MLP neurons of a small language model. Each row is named by its layer, matrix (down: output weights) and neuron, and shows model dimensions 16-111. Each number is 128 + 24 x the weight over its row's rms, rounded and kept within 0 to 255.
A block is one neuron, or neurons of one layer that tend to fire together. Before each block is what it responds to, as a language model described it from the Wikipedia text at the highest values.

Time quantity/date lead-in. Tokens just before a time unit or month name, such as numbers, day numbers, ordinal suffixes, and connectors: "for several years", "26 October", "17th century", "between May and July".
L6.down171 [131 129  97 107 154 130 145 134 155 111  98 155 126 140 131  96 122  97 142 150 131 138 147 112 122 134 110 139 101 171 188 151 103 131 183 136 119 111 130 102 129 138 129 114 126 130 116 140 154 115 157 168 110 112 143 134 127 164 166 148 158 110 158  82 124 137 122 111 126 155 123 143 125 118 147 114 142  85 139 138 123 109 185 146 145 152 164  96 148 107 154 129 153 134 126 163]
L6.down183 [144 131 157 123 130 114  98 128 153  97 120 128 165  96 133 132 119 160 154 128 154 121 104 137 150 124 129 122 130 137 119 142 137 163 162 153 106 135 162 148 145 176 115 108 190 148 103 109 115 129 130 141 142 164 103  79 132 102 173 136 120 116 156 127 121 128 106 124 133 143 110 108  95 123 132 114 144 145 154 137  84  96 135  93 118 110  69 145 118 112 132 161  93 103 114  86]
L6.down265 [136 148 121 112 140  81 146 162 118 127 146 149 120 141  94 132 101 127 118 165 105 109 136 121 189  96 145 125 122 135 154 117 140 138 149 133 120 119 154 115  69 133 119 137 145 110 143 145 123 113 152 154 181 124  96 135 140 145 166 140 112  96  97 145 128 108 138 123 173  98 150 105 124 110 109 114 111 144 152 134 152 141 150  95 101 134 133 139 141 117 149 140 141 112 104 100]
L6.down436 [135 116 151 139 162 115 172 125 111 122 130 112 119 133 137 137 190 135  92 151 139 136 136 121 105 103 180 168  91 127 148 141 139 109 138 139 165 150 127  91 129 164 107 187 130 104 127  74  87 126 153 141  97 160 125 159 119 115 148 103 185 154 159  96 116  84 159 151 126  93  85 141 157 144 109 114 109 143 111 132 136 122 107 124 177 125  91 116 115 136 125 140 117 159 146 149]
L6.down515 [ 93 129 146 154 161 154 142 183 124 115  98 128 147 162  88  90  98 117 124 114 122  92  83 109 109 134 110 128 103 135 103  88 133 104 132 120 129 152 129 153 116 137 163 113 180 167 138  99 155 113 110 127 121 124 143 119 149  73 157 142 123 159 108  40 115 146 105 133 119 127 123 126  96 149 141 126 111 131 152 145 113 115 149 141 107  64 100 115 111 114 103 150 155 109 140 140]
L6.down654 [182 140  91 149 119 189 125 148 152  92 116 123 128 146 114 128 140  92 132 130 134 116 147 119 125  65 104 118 141 138 152 128  91 153 128 140 140 158  95 168 157 146 116 144 127 146 131 160 129 122 146 132 161 119 126 136 137 124 184 144 111  96 103 140 121 124 131  79 131 113  83 136 121 127 111 105 123 158 156 128 175  75 118 139 117 136 113 135 127 126 116 165 172 109 144 167]
L6.down666 [ 74 113 114 136 170 155  88 137 119 156 129 174 136 136 114 129 127 154 179 133 110 161 148 131 147 146  94 190 144 143 158  97 144 114 113 153 177 144 138 159 151 113 141  91 170  76 129 150 103 150 144 126 106 115 107  62 117 107 146 108  71 116 106 126 153 137 148 157 134 134 130 141 113 130 137 143 106 143 133 137 166 124 103 134 158  94 108 107 114 114 138 151 124 133 105 137]
L6.down674 [124 149 119 131 107 126 127 119 126 123 177 123 153 176 110 130 128 136 168 156 149 110 154 103 100 145 127 147 159 119 146 130 160 122 159 124 142  89 136 105 148  93 130 111 135 127 167 166 114  92 131 128  90 108 133 169 133 152 139  88 157 146 161 144 101 112 133 106 115 121 132 114  81 138 116 134 140 100 144 100  88 122 127 112 152 153 138 129 126 100 107  85 100 130 128 104]
L6.down774 [123 134 128  92 121 138 100 152 143 102 112 116 101 124 115 102 113  71 126  66 143 108 145 143 128 128 111 130 123 121  93 108 145 139 128 137 134 129 137 132 101 111 127 126 109 111 120 144 144  74 142 136 129 116 123 137 151 144 109 134 141 145 130 109 151 120 152 107 131 137 148 100 170 106 100  96 130  68 145 159 143 168  89 161 118 106 169  80 121 128 133 125 104 133 166 129]
L6.down944 [152 117 136  91 136 137 113 102 127 108 103 144 137 118 154  95 134 114 142 146 112 146 117 122 151 149 117 118 108  94 118 132 150 131 133 127 115  99 135 126 127 157  98 180  79 159 122 154 162 161 145 119 151  92  91 109 163 124 149 120  97 155 112  89  66  95 159  95 124 121 128 130 118 187 204 128  80 134 139 119 115 174  95 139  84 133 112 115 153 127 125 165 132  77 127 115]
L6.down970 [157 138 138 110 121 137  77 132 122 146  98 110 164 142 166 126 170  88 166 169 107 151 146 139 147  83  98 129 119 131 136 173 158 136 129 132 134 111 136 157 106 162 109 121 156 103 110 145 109  89 132 145 111 171 157 132 153 120 211 140 141 105  89 131 163 142 105 142 121  91 176 135 129 132 166 142 120 164  99 121 109 109 141 142 129 112 106 132 144 155 150 148 107  96 129 114]
L6.down1009 [132 154 116 100 119 129 114 184 124 158 133 139 129 122  97 133 125 109 163 120 115 127 128 105 148 172 151 131 135 116 179 151 116 138 118 137 128 101 118 110 129 141 187 122  90 174 160 137 107 162 151 134 148 115 117 128 164 132 171 137 139  68  76 121 106 145 169 146 170 126 169 134 137 125 126 144 119 148 155 169 144 135 108 100  97 140 167  84 116 159 126 177 113 141 116 100]
L6.down1114 [154 140  99 161 147 112 155 136  97 120 141 129 118 125 112 112 107  86 145 125 138 129 114 140 202 127  98 154 131 106 110 108 104 104 114 140 122 142 103  99 153 137 145  85  90 150 115 147 124 127 120 123 140 126 142 116 123 115 174  87 119  89 133 136 162 111 130 175  98 172 121 106 127  74 135 109 115 136  98  93 150 157 108 133 122 114 100  86 106 132  94 111 137 118  94 118]
L6.down1289 [148 124 162 107 137 121 103 125 133 138 106 122 149 124 112 162 159 157 150 146 156 162 146 154  86 103 144 138  90 161 143 116 127 143 154 116  89 155 187 113 156 176 118 111 111 114 111 124 121 128 138 120 135 133 135 141 172 106 135 167 108 100 118 132 136 126  96 112 170 124 141 121 131 163 155 105  87 163 141 155 104 131 156 136  84 117  87 118 175 165 133 128 126 121 128  95]
L6.down1346 [119 123 151 134  71  60 136 159 118 116 115 137 128 126 129 122 117 124 187 140 137 131  95 146  77 177 120 102 135 152  92 147 164 101 117 155 182 169 188 117 135 107 146  89 174 147  94 153 119 165 119 113 133  83  83 110 122 122 112 109  69 118 109 140 116 127 113 147 123 133 149 130 141 113 115 131 151 153 127 150 163 129 153 151 141 122 118 120 102  94 130 116  74 141 113 116]
L6.down1366 [113 159 131 145 137 103  88  89 167 109  98 123 162 104 119 123 134 166 136 153  97 113  75 125 155  81 119 125 120 118 110  90 122 116 140 139  96 129 164 111 122 137 146 125 100 140 123 198 152 126 129 142 126  92  99 109 117 173 147 105  74 141 132 112 151 114 162 134 133 144 137 125 104 130 153 103 103 158 107 106 141 123 105 118 119 120 102 152 140 133 120 145 123 134 168 172]

Before-a-date slot. Words and separators right before an expected date or year, such as on, in, born, released, founded, and "Release date:" in infoboxes.
L10.down506 [133 127 132 131 110 132 118 106 179  77 119 149 134  94 129 159 111 116 116 128 108 109 123 118 172 121 157 134  88 142 157 145  89 103 131 145  97 140 169 165 130 131  80 162 145 139 186 119 166 145 200 139 164 126  71 130 140 100 126 117  90 123 156 150 117 122 144 151 146  74 126 171 100 167 116 116 144 181 111 189 120 141 109 117 154  87 137  93 144 109 110 154 104 132  93  95]
L10.down816 [108 109 121 123 168 152 162 137 153 122 136 171 108 162 190 152 155 179 151 105 149  87  71 135 147 124 118 180 124 146 138 102  85 141 147 143 137 116 122 169 148 110 117 116 158 109 139 122 134 114 130 122 112 144 143 146 116 147 120 119 157  94 158 172 114 124  96 107 143 152  76 139 111 101 159 118 135 119  86 152 109 106 157 117 125 136  88  95 152 109 114 157 144 147 120 128]
L10.down1279 [118 124 120  85 162 120  75 138  86 156 170 116 125 121 118 112 130 117 141 169 168 154 116 149 142 130 168 136  90 144 156 145 123 146 128 145 121 114 114 109 156 145  94 127 129 172 165 116 144 102 102 119 152 118 146 131 128 103 136 147 141 132 119 105  84 120 166 152 149 131 141 129 104 137 121 133 123 151 124 119 112 107 171 157 145 127 147 163 155  94  85 187 135 125 139 132]
L10.down1283 [103 155 132 136 109 150 117 113 126 113 138 104 118 129 117 132 153  89 140 135 102 101 165 177 146 147 135 171 112 137 136 147 140 103 118  99 116 109 109 152  85 127  96 173 133 128 136 122 112 133 130 129  72 162 131 135  99  88 105 118 146 117 145 165 139 104 134  99 168 155 105 135 181 137 120 141 166 151 103 155 148 125 113 134 141 137 110 140 166 133 126 119 159 122 112 131]

Time-expression openers. Words opening a date or time phrase, mainly "in"/"In" before years or months and day numbers before months, such as in August, 1 April.
L7.down1325 [ 96 159 144 130 131 118  94 123 121 133 105 102 160 124  97 144 123 133 150 167 149 178 147  99 129 162 139 147 101 118 133 125 140 109 134 134 148 103 144 179 121 133 156 183 123 144 166 116 142 114 155 136 127 165 128  75 127 128 131 183 145 146 161  74 121 123 145 127 153 134 110 120 134 175 152 134 108 119 120 164 152 173 152 102 139 134 142 136 156 142 133  92 134 127 104 129]

Music release predicates. Verbs and words in music and media articles describing a work's release, charting or reception, such as reissued, released, reached, peaked at, composed, nominated.
L10.down449 [132 123 148 151 136 150 172 121 143 152  91 134 162 132 166 169 132 154 120 169 155 133 127 133 147 118 156 107 149 107 108  93 101  93 153 116  78 126 132 136 145 130 151 132 112  93 119  85 166 119 128 163 162 132  69 121 116 171  81  89 149 126  81 109 114 148 161 108 113 125 148 123 101 153 115 101 103 143 167 120 127 139 138 148  97 154  93 128 118 153 149 135  96  84 131 124]
L10.down473 [130 117 116 153 118 129 198  95 107 185 127 125 134  79 129 127 131 124 127 131 103 154 107 136 125 103 116 144 104 106 115 146 159 109 139 101 119 161 147 160 133 104 110 153 109  60  70 100 119 162 157  88 128 109  96 130 144 123 122 135 129 152 107 136 115 174 149 138 127 131 115  94  76 136 120 137 129 117 128 103 155 165  84 123 115 152 142 104 136 129 163 128  71 144 115 106]
L10.down510 [128 146  88 124 138 126  98 143 188 107  94 162  79 105 102 140 169 116 155 142 130 140 176 104 133 125 121 137 104 122 123 155 135 152 129 116 105 119 121 122 146 119  86 120 118 105 127 146 145 117 126 128 136 108 158 103  87 135 143 103 121 158 151  85 142 144  70 118 130 114  91 139 115 140 105  75 115  91 154 142 161 124 123  88 127 116  88 143 133 137 138 141  75 121 163 171]
L10.down1320 [136 128 124 129 120  97 147 137 134 162  95  59 131 162 110  99 106 164  94 100 129 119 121 111 158 123 195 185 135 145 131 116 121 105 146 157 115 174 110 135 156 106 154 160 116 139 123 112  90 124 154 113 126 111 114 155 102 113 100 143 127 110 134  81 106 120 130 136 119 142 150 136 130 163 118 104 131 137 111 116 141 100 128  86  90 154 119 147 185  96 129 128 143  93 126 100]

Before birth dates. Tokens just before an expected date or number, mostly in biography openings: born, an opening parenthesis or month before birthdates, also table-cell bars and was.
L6.down68 [124 121 151 110 111 148 146  99 115 144 138 102 131 163 142 115 133 147  76 156 144  91 100 161 111 145  78 144 132 149 106  84 134 158 114 148 163 129  97  83 129 127 145 158 108 101 137 120 111  93 153 133 129 112 100 155 101 140 135 152 149 103 117 147  96 130 193 116 136 142 117 118  93 108 129 123 129 121 134  90 130  68 137 130 117 133 156 160 137 135 131  94 152 136 128 106]
L6.down163 [117 114  81 133 146 156 142 144 134 143 164  95 128 165 128 101 163 134 109 173 127  96 127 163  79  35 148  97 125  85  66 136 124 124 140 129 108 114 137 128 114  92 143 137  98  97 155 135  99 176 131  98 150  96 119 133  98 144 131  97 123 154 142 108 121  91 159 149 100 111 136 144 129 122 109 133 114  81 126 115 126 123  90 123 127 152 148  98 113 128  89  86 109 100 152 139]
L6.down359 [ 90 152 143  94 124 160 208 138 146 130 120 157 118 146 132 118 102 155 139 147 116 115 127 157 122  77 134 127 152 108 128 120 123 118 126 141 148 103 154 173 133 139 129 147 116 163 102 144 158 141 116 128 155 113 188 114 151 156 160 141 123 161 141 133 154 129 114 126 117 124 145 140 110 110 100 159 127  65 130  80 162 135 155 108 124 142 177  83 162 107 116 116  80 115 133 136]
L6.down562 [119 134 150 136 120 130 100 125 123 125 132 114 177 101 140 150 127 105 103 155 120  84 112 105 120 162 137 149 158  94  86 148 114 163 114 109 131 129 171 168 153 131 144 101  93 133  86 125 148  93  87 125 126 139 136 156 157 152 155 111  56 136 167  89 115  76 172 118 130 150 153 126 175 161 132 129  99 144 142 153 121  98 133 132 106  97 143 138 164 143 131 117 170 142 162 148]
L6.down721 [110 130 119 121 132 120 161 105 179 170 120 142  91 133 138 140 150 124 152  96 104 141 117 105 114 143 131 152 135 148 123 135 117 188 127  98 116 154 141 149 107  96 142 113 123 107 147 135 174 126 118 113 117  77 100 160 135 192 130 135  80  80 134 100 155 175 137 136 133 153 144  93 109 143  83  97 152 149 129 102  93  73 135  96 131 126 115 113 161 114 127 146 105 111 130 118]
L6.down778 [116 107 127 128 136 123 125 112 133 127 150 107 138 103 157 118  87  90  93 162 140 175  89 145 116 120 119 102  97 135 160  85 125 120 120 143 125 138 148 170  92 130 164 124 132 159  57 103 114 100 149  87  71 149 126  84 112 145 161 130 144 141 139 154 165 110 109 147 142 134 107 101 163  90 127 130 134 115 143 128 136 120 119 111 128 124 120 147  68 109 130 169 136 107 158 135]
L6.down810 [121 155  91 150 119 119  43 121  98 116 148  95 111 133 142 158  92 148  95  95 124 123 158 156  97 129 161 162 148 158 140 135 120 115 142 149 156 144 127 125 129 177 136 120 158 129 105 118 114 128 116 135 107 144 146 106 166 177 161 129 124 122 168 152 108 178 118 124 159 124 122 136 162 114 149 134 151 136  86 135 157 137 133  99 166 142 104 105 151 129 133 120  99 145 161  91]
L6.down845 [142 172 119 172 133  86 158  82 127 136 132 124  91  92 122 119 155  97 127 121 107 120 127  96 111 139 145 127 110 160  79 130 140 122 133 124 125 110 159  96 132 159 119  97 153 149 176 139 180 161 145  92  91 145  74 128 121 167 125 136 105 122 129 139 151 130 163 155 120 143 152 125 147 137 119 128 111 174 116 141 152 143 146 106 140 110 121 110 159 115 156 121 139 154 170 109]
L6.down947 [157 136 131  98 142  94  63 175 141 138 154 174 108 152 149  92 135 134 157  96 134 146 124 155 127 132 151 131 143 126 137 142 135 141 120 143 135 131 151 148 160  88 128  86 145 137 161 126 146 122 191 138 118 138 114  92 128  82 123 137 132 127 146 140 143 164 135 126 109 141 164 144 171 101  85 143 153  91 124  93 168 128 180 121 144 159 145 164 126  97 146 110  89 146 104  73]
L6.down1163 [124 136 124 143 120 120  78 111 139 126  99 148 131 134 184 124 157 105 152 113 144 119 138 135 154 163  92 105 128 117 136 118 127 148 108 121  74 141 133 130 110 111 135 102 112 138 168 143 100 125  88 159 117 126 125  97 114 108 120 162 127  96 153  98 103 145 139 114 143 147 105 104 108 105 181 133 162 128 126  95 145 146  98 131 129 121  91 104 107 118 114 120 126 134 161 152]
L6.down1230 [136  93 150 102 132 156 146 135  96 140 105  99 171 176 125 105  82 117 153 107 151 104  71 110 111 117  90 121 122 107 142 106 128 111 143 143 136 130 119  93 103 134 121 107 120 135 159 145 159 105 112 163 103 121 141 119  81 136 152 180 160 113 110 161 153 149 116 175 126 141 143 115 118 105  95 127 150 126 132 173 128 156  85 135 148 145 113 144 122 110 118 164 113 132 108 135]
L6.down1341 [ 94 137 157 107 155  93 134 142 127 113  95 149 126 131 117 140 134 127 129 120 171 145 125 156 156 181 133 148 139  83 105 128 148 148 160 165  93 166  83 117 128 138 127 164 166 162 149 151  94 146 114 136 118 121 145 128 167 102 133 136 131 162 145  81 156 124 118 101 153 154 155 121 121 188 150 123 162  90 117 148  97 156 101  73 125 169  74 134 144 117 155  66 122 141 103  97]
L6.down1474 [ 91 110 125 148 127 114 119  96 117 156 114 171 111 122  90 139 151  94 125 111 157 130 141 115 186 139 113  93  73 153 139 155 122 128 146 130 108 136 131 152 137 117 135 169 168 105 144 152 117 157 168  96 137 145 136 109  73 162  67 125 123 137  80 160 176 115 153 119 151 155 105 176 120 121 145 101  86 132 123 110 162 129 119 106 150 136 134 159 137 128 123 134 145 151 128 162]
L6.down1481 [143 134 138 140 194 118 115 115 108  83 110  87 140 107 153 129 128 103  75 126 140 156 135 110 108 120 138 130 119 121 111 109  96 156 144 148 121 140 141 102 102 125 115 144 100 114 116 140 130 101 122 120 159 135 115 140 153 146 122 109  98 112 153 111 134  95  86  86 139 156 118 146  96 148 139 137 170 114 134 126 119 181 121  91 132 121 127 139 155  94 104 114 160 110  82 122]
L6.down1499 [159 134 117 147 125 105 143  96 167 134  97 155 112 169 134 127 169 114 129 144 125 167 129 103 134 116 133 142 133 149 143  91  97 126  94 132 101 104 146 126  95 114  78 133 133 133 115 145 121 163 135  99 133 155 133 134 118 120  99 124 124 162 143 150 118 133 121 126 162 137  98 127 148 127  76 129 130 146 127  97 138 186 119 108 157 144 134 124 155 152 124 126 142 112 100 152]
L6.down1535 [141 148 112 137 112 137  77 163  73 173 110 149 153 125  97 152 143  80 120 130 154 148 153 168  97 114 173 157  77 145 126 184 128 128  70 137 153 146 102 163 114 116 131  74  97 122 153 138 121  95 144 101 149 140 114 150 175 109 134 134 148 104 140 151 103 129  98 179 136 126 112 109 127 137  96 157 142 115 150 140 109  96 101 167 113 147  79 136 163 116 110 143 154  99 120 135]

Article-opening subject names. Final token of a person's or place's full name in a Wikipedia article's first sentence, just before the birth-date parenthesis, such as Cochran, Adams, Jr.; weaker on scattered word pieces.
L10.down73 [115 113 142 136 147  81  92 138 110  65 166 155 123 147 134 121 174 185 134 154  90 134 120  88  99 132 162 153 134  97 143 116 162 156 176  90 109 117 134 121 153 144 139 147 171 118 143 120 117 134 115 143 141 126  92 173 116 132 109 131 145 143 132 148 109 153 143 117 156 133 149 160 127 136 152 150  81 142  90 139 124 139 146 113 157 133 157 118  93  98 145 127 155 171 120 148]
L10.down202 [102 132 148  80 147 123 104 121 127 139 160 151 141 190 140  89 130 119 158 137 177  87 159 129 154 155 135 139 169 133 124 154 140 131 122  99 111  72 140 114  86 141 177 143 179 151 143  91 139 154 151 142 101 156 113 159 158 143 153 117 127 124 107 128 146 135 100 130 106 125 148 127 141 106 128 117 191 155 158 165 153 155 155 100  92 114  91 120  93 162 125 121 128 115 130 133]
L10.down608 [126 123 131 146 120 121 102 134 106 125  85  85 117 112 109 120 159 152 127 138 132 137 135 189  93 120 135 127 103 152 121 116 117 166  78 109 132 128 118 149 129 149 129  90 105 151 128 140 142 122 124  62 122 120 112 145 122 135 131 135 149 168 136 124  62  89 139 118 175 107 107 135 108 133 139 140 133 148 129 136 165 128  90 156 150 144 171 120 135 161 178 109  78 142 109 124]
L10.down948 [ 52 151 159 141 113 123 100 131 165 124 154 157 163 101  94 123 138 124 154 106 141 148 128  98 102 141 127 138 105 179  87 128 167 122 138 111  92 120 109 125  73 114  63  83 183 140 100  70 122 117 121  91  93 119 165 106 122 138 102 161 145 113 112 133 151 147 133 151 118 141  94 110 126 107 170  93 121 165 170 117 193 125 120 102 122 134 115 124 128 166 110 144 154 133 119 142]

Dates, numbers, predicate stems. Numbers in birth dates, years and table cells (born 31 May, 199|3, elevation 1,158); also word-start pieces of predicates after is/was/be (persist, oppos, favour).
L7.down151 [128 110 111 157 106 124 169 160 146 157  88 113 147 152 144 113 162  91 108 118 119 140 134 124 164 156  94 129 119 109 119 136 151 138 133 116 111 153 100 138 151 143 116 101 112 147 171 120 130 195 143  92 104 167 121 126  88 171 147 135 125 148 117 140 114 183 156 163 144 170 112 131 126 126  97  99 140 107 146 120 143 155 117 107 161  89 151 155 127 121 145  97  94  66 109 127]

Clause-opening subject words. Words opening a new clause about a just-named entity, mostly "which" after a comma, also "it", "there", "album", in music/history articles.
L6.down345 [149 141 123 163  73 108 164 127  67 136 153 137 177 119 120 107  97 100 166 107  86 106 133 153 138  80 126 152 121 129 140 145 150 121 128 159 120 110 140 137 173 111  81 110 105 118 112 116 132  89 121 123 147 128 109 130 132 127 137 118 110 117 130 150 113 141 138 111 138 163 132 162 145 139 152 133 145 129  89  80 123 126 115 180 131 123 154 134 169 148 114 153 127 127 126 142]
L6.down380 [145 116  87 149 124  81 171 128 123 142 135 161 145 135 127 127 107 147 143 105 102 146 118 138 119 132 153 114 146 100 148 150 140 125 104 139 155 119 115 106  90 122 115 103 151  98 106 146 107 103 130 129 144  81 114  96 140 104 149 143 115 138 179 125 147 125 123 131 152 165 102 136  89 131 147 125 117 124 161 147 139 114 126 122  91 168 117 126  90 154 125 101 100 108 144 126]
L6.down509 [ 93 166 110 150 156 164 152  80 163 148 116 155 125 155 138 157  88 153 105 152  88 138 106 141 141 145 163 132 105 195 119 148 129 131 118 121 105 144  99 144 100 127 153 165 112 129 151 127 122 143 103 135  90 127  73 136 159 131  85 162 147  90 112 137 102 133 152 132 164 127 156 146 116 163 124 111 115  77 130 151 166 129 109 123 122 113 103 146 143 100 137 172 102 107 127 116]
L6.down524 [ 81 183 151 130 134 122 142 124 128 132 117 138 115  92 125 102 107 127 142 109 107 172 125 133 137 169 118 176 154 164 134 147  91 130 117 151  99 120 106 131  84  99 129 137 120 101 113 127 122  96 151 109 135 136 122 127 155  72 114 130 156 207 131 107 151 118 120 108 102 130 135 171 107 154 178 138 155 101 128 116 150 104 140 125 161 153 126 123 101  91 114 145 113 116 108 135]
L6.down615 [138 141  95 144  77 141 134 150 100 150 105 131 156 120 148 127 158 113 127 123 129 134 110 135  84 110 116 135 139 150 130 142 150 108 132 129 188 120 141 114  87 152 112 163 141 151  87 142 122 156  87 120 136 172 176 141 120 148 160 122 128 124  95  97 110  94 126 154 167 140  83 140 159 137 147 157 127 127  94 179  90 175 109 119 116 114 113 145 147 141 133 130 107 154 230 124]
L6.down630 [146 104 200 119 156 151  74  81 137 115 151 122 113 127 112 112 105 120 147 158 129 101 136 149 148 177 124 117 135 165 127 179 144  84 134 129 117 154 123 124 152 134 121 161 125 100 108 121 146 133 110 145  89 138  99 185 118  94 156 109 101 130 125 126 111 108 141  83 133 144 168  96 103 134 118 141  79 125 155 147 142 109 140  82 155 143 159 128 128  90 131 112 133 102 105 158]
L6.down751 [125 135 163  78 135 117  70 121  84 119 111 104 135 147 122 108 132 109 123 146 108 113 177 175 150 127 112 181 127 145 130 105 105 164 101 146 132 107 153 149 131 118 124 165 123 164 162 100 149 117 136 185  98 114  97 148 115  96  74 128 129 124 151 101 178  82 161 107 132 103 171 147 122 173 121 154 161 120 134 133  84 133 126 109  74 163 129 159 135 117 128 146 119 125  87 117]
L6.down913 [104 142  89 146 114 150 138 137 142  96 147 165 127 103 110 119 116 114 127 149 160 157  92 103 113 111 109 116 125 116 175  82 140 118 161  92 140 145 153 129 115 138 153 129 103 141 181 141 168 121  85 139 146 161 129 119 136 131 106  96 124 151 111 146 118 140 155 133  92 169 122 147 181 150 128 133 155 132  85 100 153  87 127 152 116 108 110 130 152 140  86 142 103 116 115 157]
L6.down1057 [139 121 134 137 132 146 107  96 122 143 125  90 134 143 165 113 141 101 114 144  89  96 127 152 115  94 141  89 109 131 109 148 142 136 143  89  88 124 151 114  67 108 158 140 107  87 117 145 116 150 149 152 130 137 114 151 137 112 165  78 118 127 131 146 106 156 129 111 125 148  96 126 106 174 168 148 118 110 149  88 145 115 153 138  93 137  98 123 140 167 188 101 138 124 118  85]
L6.down1168 [ 82  82 172 145 145 130 107 119  97 167  98 114 122 141 138 162 128 159 115 143 129 148 119  92 158 142 172 134 127 125 112  77 116 120 149 128  85 136 178 155 118 137 122 132 103 123 110 132 117 114 140  83 131 117 108 120 119 105  94 170 165 131  93 132 112 158 151 121 138  94 110 153 129 137 140 138 161  83 109  82 168 147 112 161 155 123 127 152 125 134 137 130  97 126  93 121]
L6.down1207 [120 132 111 163 149 139 103 123 150 133 133 126 136 120 128 136 131 140 114 125  89  95 104 121 108 141 172 119 143 129 117 172 123 105 153 128 120 116 114 158 119 113 119 108 101  91 148 165 112 111 179 132 112 121 111 101 144 135 167 141 103 125  58 122 139 164  96 168 132 101 151 135 149 137 164 145 110 118 132  95  92 148 113 150 101  88 109 158 136 169 106 125 164 135 192 130]
L6.down1266 [126  85  99 161 155 150 162  92 111 136 113 129 107 152 130 119 173 146  87  96 135 131 135 134 149 155 144 134 110  92 152 120 123 144 109 146 135 132 160  99 141 138 150 122 133 135 144 109 123 149  98 111 123  91 115 123 107 140 130 139 148  82 130 143 105 139 157 112 152 162 141 118 154 166 189 115 125 132 170 123  77  64 105 141 126 114 143 148 122 113 102 127 122 123 160 145]
L6.down1282 [135 125  97 131 119 156 136 109 115 132 101 116  91 112 139 150  98 180  99 132 126 152 140 127 107  76 141 130 160 159 138 160 174 118 150 138 108 154 166 141 145 139 129 154 131 130  99 113 126  98 173 125  91 119 121 137 138 120 119 143 177 127 133 152 145 146  98 120 129 112 176 108 147 169 162 115 112 121 132  78 108 146 174 130 116 139 185  79 155 155 155 124  71  90 133 108]
L6.down1325 [105 153 138 137  89 168 113  79 101 149 159 137 133 139 149 107 114 144 155 121 110 120 123 109 108 101 159 146 126 105 128 104 113 113  95  90 111 139 110 157 105 145 136 158 138 148  93 105 136 125 125 178 122 106  54 142  93 127 131 176 129 164 184 164 129  87 125  79 112 160 129 159  97 123 147 131 147  85 102 129 116  83  99 105 104 130 115 131 103 147 160 164 136 153 104 132]
L6.down1362 [142 123 145 124 133 159 162 140 117 153 136 135 132 114 125  95 132 106 146 108 129 111 126 122 118 138 148 138  86 110 112 108 159  87 100 179 137 167 133 125  91 126 138 128 129 137 145 121  97 117 118 119 117 103 134 114 144 128 136 147 143 114 114  64  94 160 130  93 151  83 119 150  82  97 162 142  88 127 108 146 165 116 105  95 136 113 192  80 144 116 130 132 123 135 130 110]
L6.down1420 [ 79 164 138 183 132 138  95 120 129 154 124 114 131  73 167  89 151 127 134 135 120 136 165 121 184 134 120 127 113 162 118 104 170  76 141 132 156 145 128 179 147 103 134 124  99 155  95 118 142 162 131 135  98 129 120 139  98 160 122 131 103 132 127  93 151 145 120 145 137 118 152 100 105 105 165 136 166 141 111 124 125 131 129 135 120 130 112 119 137 128 130 162 135 124 137  78]